config = dict(
    activation='geglu',
    positions='rope',
    tie_embeddings=True,
    init_std_up=0.0236,
    init_std_down=0.0,
    beta1=0.9,
    weight_decay=0.19,
    lr_head=0.00547,
    seq_len=1024,
    steps=9636,
)
MLP neurons of a small language model. Each row is named by its layer, matrix (gate and up: input weights) and neuron, and shows model dimensions 32-127. Each number is 128 + 32 x the weight over its row's rms, rounded and kept within 0 to 255. A neuron's up and down rows have the sign that makes its largest values positive.
A block is one neuron, or neurons of one layer that tend to fire together. After each block is what it responds to, as a language model described it from the Wikipedia text at the highest values.

L6.gate972 [ 87 141 132 128 130 108  92  99 184 120 195 119 148 139 143 120 111 112 133 155 179 110 180 136 126 105 152 133 104 101  71 108 104 160 112 122  64 110 145 138 144  70  90 159 169  66 114 194 101 133 119 115 138 156  92 135 127 135 138 125 165 143 112 157  89 136 113 137  91 107 138 113 165 165 119 168  92 166 121 140  87  92 123 154 130 129 170 164 169  88 150 141 148  97  86 108]
L6.up972 [108  65 111 131 162 143 164 143 138 119 115 188 147 107 123 200  95 131 117 141 137 144  96  39  81  56 123  75  98 129 128 100 111 131 129 169 138 139 115  69 128 143 229 150 124 131 101 161  76 164 158  89 114 155 130 157  98 108  85 126 183 163 128  76 110 154  90 142 107 112 145 118 119  73 122  86  91 132 184 148 146 136 128 187  92 170 105 121 144 164 144  84 144 130 172 166]
L6.gate1208 [128 170 139 150 114  82  86 145  85 137 180 122 145 113 184 191  69 179 129 113  94 108 128 196 147 118 146 149 112 159 155  97  41 103 129 114  62 153 141 112 120 187  91 161 128 136 154 127 125 139 135 105 165 134 143 140  94 132  77 105 116 136 201 147 134  99  97 115  97  78 106  98 116  65  80 131 106 108 180 146 139  58  97 170 103 130 127 146 204 143 148 162 161  91 102 128]
L6.up1208 [130 150 102  72 231 154 170  99  67 159 115 178 125 106 142 157 154 107 112 114 187 113  96 108  94 111  99 126 136 156 133 141 183 100 133 190 139 178 141 121 153 163 112 137  78 161  89 199 100 133 126 202 132 149 135 123 163 149 107 171  75 124  92 159 176 141 134  99 125 110 120 157  84 159 129  92 143 151 139  99 131 107 151 106 142 167 130 141 131 158 123 146 154 146 103 111]
Description: Single digit tokens, often the last digit of a multi-digit number, in tables, election and attendance figures, and coordinates (8,106; 30.9484033).

L5.gate166 [167 115 133 167 153 132 161 162 124 100 106 111 167  83 135 149 152 129 100 144 102 128 150 153 117 115 145 160 167  91 125 110 208  60 163 147 143 167 147 236 138 191 209 199 123 158 115 143 109 174  78  79 100 145  76 129 121 143 164 133  97 154  95 131 141 155 129 127 112 168 137 148  74 158  55 135 129  97 106 110 105 108 148  74 146 152 133  84 161 116 102 101 100 107 138 105]
L5.up166 [147 185 181  77 130 130 139 168 154 104  91 128 148 195 115 156  84 106 120 106 121 139 112  79  85 142 148  73 184 169 145 175 100 112  86 166 142 141 120 102  83 152 133 108 136 131  97 174 141 124 128 163 147  54 127 153 170  68 152  90 121  79 115 151 110  85 181 129 122 121 139  76 134  99 118 114 166  67  85 112  77  91  92 120 104 152 210 150  94 116 129 151 139  73  86 103]
L5.gate203 [106 118 152 155 105  92 182 104  95 168  87  91 120  83  89 174 120 165 124 103 130 137 156 153 138  73 130 147 161  89  81 148 137 115 103  90 174 111 128 121 113 113  73 144 164 119 143 118 118  99 134 125 169 103 148 137 115 183 139 124 127 134 104 173 147 117  71  89 175 132  89 102  64 161 158 119 114 117 146 120  84 107 166 164  86  92 103  87  98 176  86 128 134 134  81 145]
L5.up203 [144 100 139 165 149 155  93  98 135  76 160 123 110 127 119 124 128 115  77 128 161  79  81 133 137  91 165 136  90 152 100 135 131 121 133 115 207 233  82 179 101 140 123 111 105 161 100  48  72 170 111 137 171 141 131  96 156 137 169 112  91 144  85 114 128 132 158 107 125 145 102 148 125 122 108 153 123 126 103 204 155 167 131 149 188  87 163  89 150 128 101  85  96 131 107 135]
L5.gate316 [174 118 146 123 124  90  81 135 167  87 109  60 109 132 207  98 195 145 165 131 163 193 138 136 160 146  82 118  57 152 117 148 147 168 105 102 168 164 152  78 121 155 104  63 141 107  99 113 168 146  96 144  97 148 117 116 165 140 131  78 158 103 110 191 137 159 158  84 120 190 161 110 111 129 101 146 155 130 209 107 153 140 146 151  74 148 133 123 164 110 111 150 137 159 170  85]
L5.up316 [122  97 133 117 102 113 144  93 126 177  96 119 115 133 125 107 120 124 124 167 150 152  85 150 155  85 100  95 108 141 138 109 156 119 109  78 125 142 113  88 171 146  88 121 128 103 135 134 252 109 169 157 155 126 167 144 140 112 103 162 119 119 172  84 133  65 118  53  58 152  98 102 199 141 153 150 138 157 154 145  79 121 144 124 123  91  69 130  91 117  66 120 153 145  45  89]
L5.gate351 [ 42  89 120 161 112 150  73 190 189  57 105 170 119 164 158 133 173 144 117 135 151 136 141  92 131  81 103 135 153 145 101 126 116 108 132 127 138 111 167 166 131  92 132  86 181 137 116  91 140 130  76 155  79 131  89 185 123 117 169 124  78 104 144 107  73 116  87 147 157  48 136  94 110 169 131 165 161 139 113 145 114 123 210 135 149 123 120 198 116 115 176 185 126 143 121 145]
L5.up351 [136 127 129 138 144  98 139  76  92  81 154 126 127  87 108 142 129 177 113 111 171 160  96 119 191 134 179 144 117 132 148 179 108 127 132 138  95 105 165 138 140 121 138 162 143 173 151 105  96 126  98 181 166 195 140 134 147 137 108 204 115  90 133 136  76  95 126 138 137 154 116 166 116 167 182 128 116 156 178  98 116 111 140 156  87 129 167 140 123 190 137 154 136 151 104 168]
L5.gate838 [137 164 130 123 133 170 136  97  89 155 103  94  92 144 132 124 135 126 110 131  92 194 138 139 198 152  90 151 131 191 130 113 225  88 173 161 134 129 138 134  80 103 126 138 189 132 140 178 132 186 123 116 110 116 119  62 110 186 145  82 110 158 150 193  92 136 142 137  51 152 102  98 190 126  76 101 144 100 162 104 140 128 148 131 138 148  79  88 104 105 153 127 179  88 196 146]
L5.up838 [132 136 172 101 129  95 237 153 147 130 158 152 141 171 109 149 142 148 178 126 142 184 123  69 134  69  91 134 114 124 153 121 164  93 152 127  77  90  88 155 116 120 111 185 187 160 105 113  89 143 151 106 144 107 135  97 138 141  94 160 186 153 121 183  73 137 127 190 109 140 132 111 142 151  66 135  71 110 156 175 108 127 154 123 128 145 175  71  75  85 139 131 138 155 133 163]
L5.gate928 [ 88 106 130 183 157 116 155 149 125 129  95 107  85 164 176 153 160 139  90 161 123 134 139 128 133 150 179 128 147 182 171 123 155 126 151 158 113 149 162  91 140 100 153 122 157  93 147 127  76 160 140 191 138 108 109 134 184  90 112 149 137 138  94  79 123 110 176 157  72  98 112 108 197 108 163 109 121  92 155 115 165 135 187 113 103 117 172  81 151 137  93 113 150 116 117 163]
L5.up928 [102 154  90 149  74 168 119 191  75 185 115  98  89 149  49 188  85 126 182 158 108 137 105 132 133 158 141 141 122  85 143 161 138 195 121 225 102  97 136 121 146 106 113 133 136 139 186 125 151 126 119 166 113 152 201 165 133 126 139 127 146 173 116  79 140 172 110 201 162 127  99 145 158  96  97 128  91  84  64 138 137 179 115 127  64 184 125  85 114 170 127 136 119 142 161 112]
L5.gate1039 [111 104 165  95  92 103 174  86 105  92 111  92 156 134 119 129  74 116 141 190 152  81 139  87 140 140 112 179 158 117 127 186 134 119 109 131 125 108  79 186 145 177 114 145 150 107  99 130 130  85 150 115 152 183 150 136  93 176 108 154  50 126 149 137 157 125 134  89 117 148 166 123 142  56 112  67  99 134 106 139 147 152 144 147 158 133  99 150 135 121 147  91 131 142  97 153]
L5.up1039 [160  84 106  76  79 143 130 177 116 150 165 154 137 130 124 175 125  98 147 137  94 157 115 114 169  95 111  70 194 167 110 115 184 128 125 110 154 114 148 128 146 169 148 141 123 159 116 113 102 120  94 145 177 119 147 131 180 133 109 144  74  84 158 136  85 167  99 115 140 115  82 106 178  76 126 123 168 151 163 136 135 146 108  75 131 167 101  49 126  81 106 129  87 125 129  64]
L5.gate1121 [173 180 116  89 159 136  57 137 214 127 106 127 133 176 152 151 134 171 107 111 170 143 159 150 132 145 167 114 147 151 148 124 120 200 154 171 112 152 179 116 132 127 128 130 138 105 144 141  55 139  90 167 116 147 127  81  91 149 116 123 150 106 154  63 138 122 128 141 105 126 175 134 106 125 108  70 147  82  85  43 165 118 163 128 116 205 188 160 120 124 143 166 140 121 115  82]
L5.up1121 [159 134 141 118 141  76 134 172 119 148  79 146 139 164 157 115 124 169  96 125 160 142 118  89  74 174  65 137 132 140 138 149  97 146  64 132  75 133  76 118 200 153  78 132 112 170 111 139 163 138 146 155 126 101 195  93 119 158 115  64 120 174 103 141 150  65 108 103 132 107 104 115 138 199  78 154  90 136 140 160 179 112 150 148 159 192 114 104  66  72 128 178 122 107 111 170]
Description: The digit 0 (sometimes 1–3) as a cell in sports statistics tables or match scores (e.g. "| 12 | 0 |", "0–0"), plus scattered weak mid-word fragments.

L6.gate484 [135 124 115 129 173 148  95 130 119 116  77 121  81 145 148 114 103 114 110 159 154  74 108 134 151 126 110 123 119 186 147 107 145 163 136 116 107 115 134 176  86 163 104 163  95 121 133 137 142 125  42 130 138 102 165  86 125  65 145  77 166 159  71 156 116 119  83 125 136 189 190 119  90 140 136 100 141 147  98 223  88 146 104 112  98 185 122  94 149 123 152  85 147  89 140 184]
L6.up484 [143 114 161 106 126 145 102 145 144 129 212 117 151 153 126 124 108 109 140 146 173 114 132  90 154 140 120 151 139 147 119 125 132 136 124 163  81 148 157  98 132 109 154 135  92  93 106 135 102 122 107 149 116 146 105  77 119  92 144 149 154 140  96 132 112 110 130 109 113 176 168 136 161 144  92  74 142 143 119 181 101  99 119 164 163 194  57 100 171 128 197 173 147 108 140 157]
L6.gate824 [161  98  99  88 107 146  74 107  93 183 120 164 117 154 176 100 137 125 125 141 132 176 155  90 158 184 106 159 141 142 109  75 134 138 171 114 113 152 194 120 219 151 113 116 114 128 162 140 122  81  83 115  83 155 110 101 166 168 139 121  96 156 131 109 142 150  63 155 138 143 152  98 116  83 122  84  87 141 166 145 132 126 174 144 111 102 150 101 143 104 107 114  80 168 119 211]
L6.up824 [139 186 128 174 111 179 123 133 126 134 139 150  75 138 145 131 137 186 144 103 187 120 138  79 125 144 163  76 100 181 123 137  80 149 157 168 137  97 134 124 112 153 169 145 119  99 106 124 162  87 127 160 157  71 127 168 171 145  80 154 121  79 101 108 138 160  71 126  85 100 114 154 109 138 142 104 162 139  68 164 163 169 138 127  70 117 136 128 134 155  96 111  99  91 140 114]
Description: Fires on the final head noun of organization names or descriptions, like company, Party, Court, Army, forces, group; weaker on word-final pieces such as Gobi-if-ormes.

L5.gate165 [ 72 215 142  79 180 136 111 119 144  81 122 171  92 143 123  89 124 166  89 140 148 129 135 125 126 118 112 155 175 169 157 129 110 127 158 166 181  92 146  73 178 117  82 179 170  87  44 162 176 147 123 135 105 176 110 116 111  77  59  76  98  94  98 137 140 130 132 168 119 113 141 137 138  95 143 119 146  89 122 145  68 132 137 115 169 104  83 109 133 154 123 113 120 118  76 166]
L5.up165 [123 153 149 124 167 106 158 109 134 103 126 122  98 168 159  59 105 129 146 154 109  84 106 121 129 128 145 137  64 132 141  91 143 127  84 111 125 124 130 100 140 169 190 108 171 168  13 173 171 144 124  99 195  98 135 137 111 107  66 112 157 108 108 118 100 180 172 119 155 131  98 116 178 143  99 102  96 121 163 110 126 126  96 108 123 138 117 111 172 125  93 121 111 126 131 122]
L5.gate260 [ 95 152 140 126 189  48 156 109 145 112 135 155  79 157 138 152  86 116 152 126  50 135 103 130 144  92 157 116 104  73 147 160 119 144 107 132 110 103 126  89  93 114  95 157 151  83 106 139 168 161  64 175 159 164 181  99 120  59 108  79 149  76  79 137  56 103 167 167 145 187 131  75 115 107 125  94 162 146 164 107 146 183 117 166  84 136 136 135 107  51 158 108 113 129 191 112]
L5.up260 [122 159 214 126 186 142 141 156 118 147 137 183 101  98  83 101  89 170 165 108  85 169 116 117 158 164  69 140 160 161 133 103  83 156 127  89 152 130 164 144  50 149 148 148 154 105 141 125 154 222 191 141 184 152 147  85 162 100  82 124 133 208 126 137 168 118  75 116 134 106 150  71 141 122  92 143 117 138 174 157 124 168 113 160  74 108 142 141 171 148 145  96 147 111 131 126]
L5.gate350 [140 151 133 186 103 116 172  99 156  53 178  62 113 155 111  53 104 105 144 122  89 163 102  99 103 112  79 100 103 104 154  94 116 142 140 144  91 101 158 123 179 100 118 122  97 133 176 127 155 151 137  99  76  94  96 105 124 100  78 140 107 111 164 128 165  95 139 136 115 145 151 141 101 106  44 174  89  67 141 106 121  48 116 114 140 146 111 113 103 116 136 128  88 162 118 113]
L5.up350 [143 154 133 145 144  96  94 210 168 101  87 153  88 157 163 108 144 160 133 133 189 116 150 104 108 143 140 156 161 130 183  85  78 180 101 125 128 102  89 132 139 192 182 178 139 112 180  85 128 102 179 145 148 154 150 104 136  62 129 168 134 122  90  90 113 150 185 168 161 139 175 155 113  93 133 131 147 188 105 149  83 123  95  93 134  95 106 130 123 152 174 127  66 196  95  97]
L5.gate404 [122 104 185 194 118 153 106 129 145  93 145 187 111 151 203  89 186 121 120 120 132 104 107 161 170  44 104 131 131 118 118 145 151 131  75 171 100  69 103 117 155 162  73 200 128 101  74 138 170 132 101 110 141 134 121 120 133 114 124 111 105 106 127 191 139 211 195 152 205 123 142 113 110 133  79 134 139 171 139 138 134  80 122 124 149 106 147 165 147 106 118 121 154 173 148 126]
L5.up404 [192 122 124 127 143 123 153 118 137 128  87  74 146 127 173 113  98  75 151  68 117  90 158 134 203 128 129 147 154 164 146 143 128  94  68  94 109  87 142 119  85 144 202 118 150  62  80 114  87 132 142 100 169 146 124 120 110 175 129  44 102 127  77  94 125 127 164 127 126  96 179 109 141  50 156 137 118 105 123 146 132 141 183 151 111 119 145 146 142  88 165 142 122  88 109 139]
L5.gate658 [ 81 107 161 153 167 185 142 140  89 132 147  68 116 106 159 150  72 227 158 123 104 152  89  89 155  99 152 111  87 138  64 173  97 167 124 142  86  32 128 129 123 122 131 155 135 113  72 141 212 122 128 141 118 143 151  86 136 124  97 146 141 139  44 199 110 189 104 121 105 132 141  94 164 119 171  59 162 103  85 167 138 118  78 137  58  88 101 127 111 161 121 137 108 119 186 146]
L5.up658 [125 106 128 142 105 106  81 170  85  79  80 119 136 169  70 141 140  93  95 129 117 110  86 169  93 116 124 156 116 113 114  99  79 156 135 133  63  90 137 172 106 119 166 133 129 132  90 121 163  76 113 129 204 149 118 109 159  98 139 121 206 109  79 136 177 175 135 111 164 131  73 193 153  96 104 124 214 163 103 109 135 126 139 121  94 118 114  67 129 145 128 156 166  92  95 133]
L5.gate749 [ 51 120  86 172 165 160  87 128 124 127 190 151  86 150 178 116 117 126 116 146 219 165 124 131  94 174 167 140  76 140 130  94 118 117 124 136 151 135 129 157 103 124 136 112 162 103  80 101  71 142 178 153 120 129 141 134 123 155  96 131 153 114  77 124 121 132 127 134 132 155 108 130 108 135 127  83 116 126 232 146 169  99 157  89  69 100 144 113 161 136 126 119 124 108 164  75]
L5.up749 [ 99  94 199 150 144 139 121 122 106 163 124 125 166 159 160 140 151 110 166 125 120 135 109  81 172 166 213 115 147 135 123  95 163 179 120 133 126  91 148  96 186 115 188  82 143 114 131 111  75 137 153 200 101 152 124 195 146 158 112 127 110  97  63 107 135 177 149 110 126 138 157 163 161 126  94 129 130 124 183  53 148 132 167 137 123 105 173 143 174 132 149 152 112 180 152 135]
L5.gate909 [ 75  92 116 165 152 155 125 158 184  58 146 176  91 115 111 104 182 151  72 115 144 171 116 156 177 134 146 148 114 158 116  87  81  84 141  98 147 124 140 154  88  68 138  96 148 146  84 141 122 104 114 105 110 170 118 138 174 134  98 197 131 122  85 121 165 105 187 131 122 165 142 174 169 139 147 172 139 115 110 119 138 128 113 125 142  72  97 185 117 111 153 161 132 127 116 162]
L5.up909 [103 164 124 116 130 144 157 158 135 106 141 125 157 148 127  90 166 151 153 156 111 113 105 132 133  59 127 168 150 153  86  98 158 123  94 167  78 109 119 121 136 152  94 160 144 163 130 119 144 172 164 113  82 128 129  92 134 160  97 114 129 190 103 184 137 167 190 159 152 163 136 126 117  99 105 140 131 201 122 196  79 141  51 132 127 138 103 131 155 169 141 118 155 107  93 107]
L5.gate933 [ 74  87 140 159 136 118 105  81 141 113 109  83 107  84 137 156 144 127 141  89 203 128 109 183 126 146 126  85 104 123 161 156 167 155  89 118 129 106 115  90 194 123 122 159 111 141  58 100 111 137 147 135 151  88 113 125  67  82 105  94 155 104 148 119 128 114  62 143  93  98 116  80 154 131  87 125 125 141 107 158 101 126  95 174 119 103  95 153 158 101  77 156 104 103 104 138]
L5.up933 [139 163 114 143 169  99 141 149 120 121 122 112 152 115 135 162 127 126 149 129 147 101  94 132 145 104 183 155 160 128 145 155 187 135 102 147 111 140 138 164 102 176 102 124 160 148  87 126 138 151 185 107 111 143 118 124 129 127 123 108 147  70 188 126 133 185 144 143 153  99  96 157 109  53 137 126 113 150 170 166 134 108 121 134 104 132 164  79 148 137 140 117 166 104 163 115]
Description: Second word pieces that complete a split word, such as ail in jail, it in guitars, ence in defence, plus whole words military, War, Army.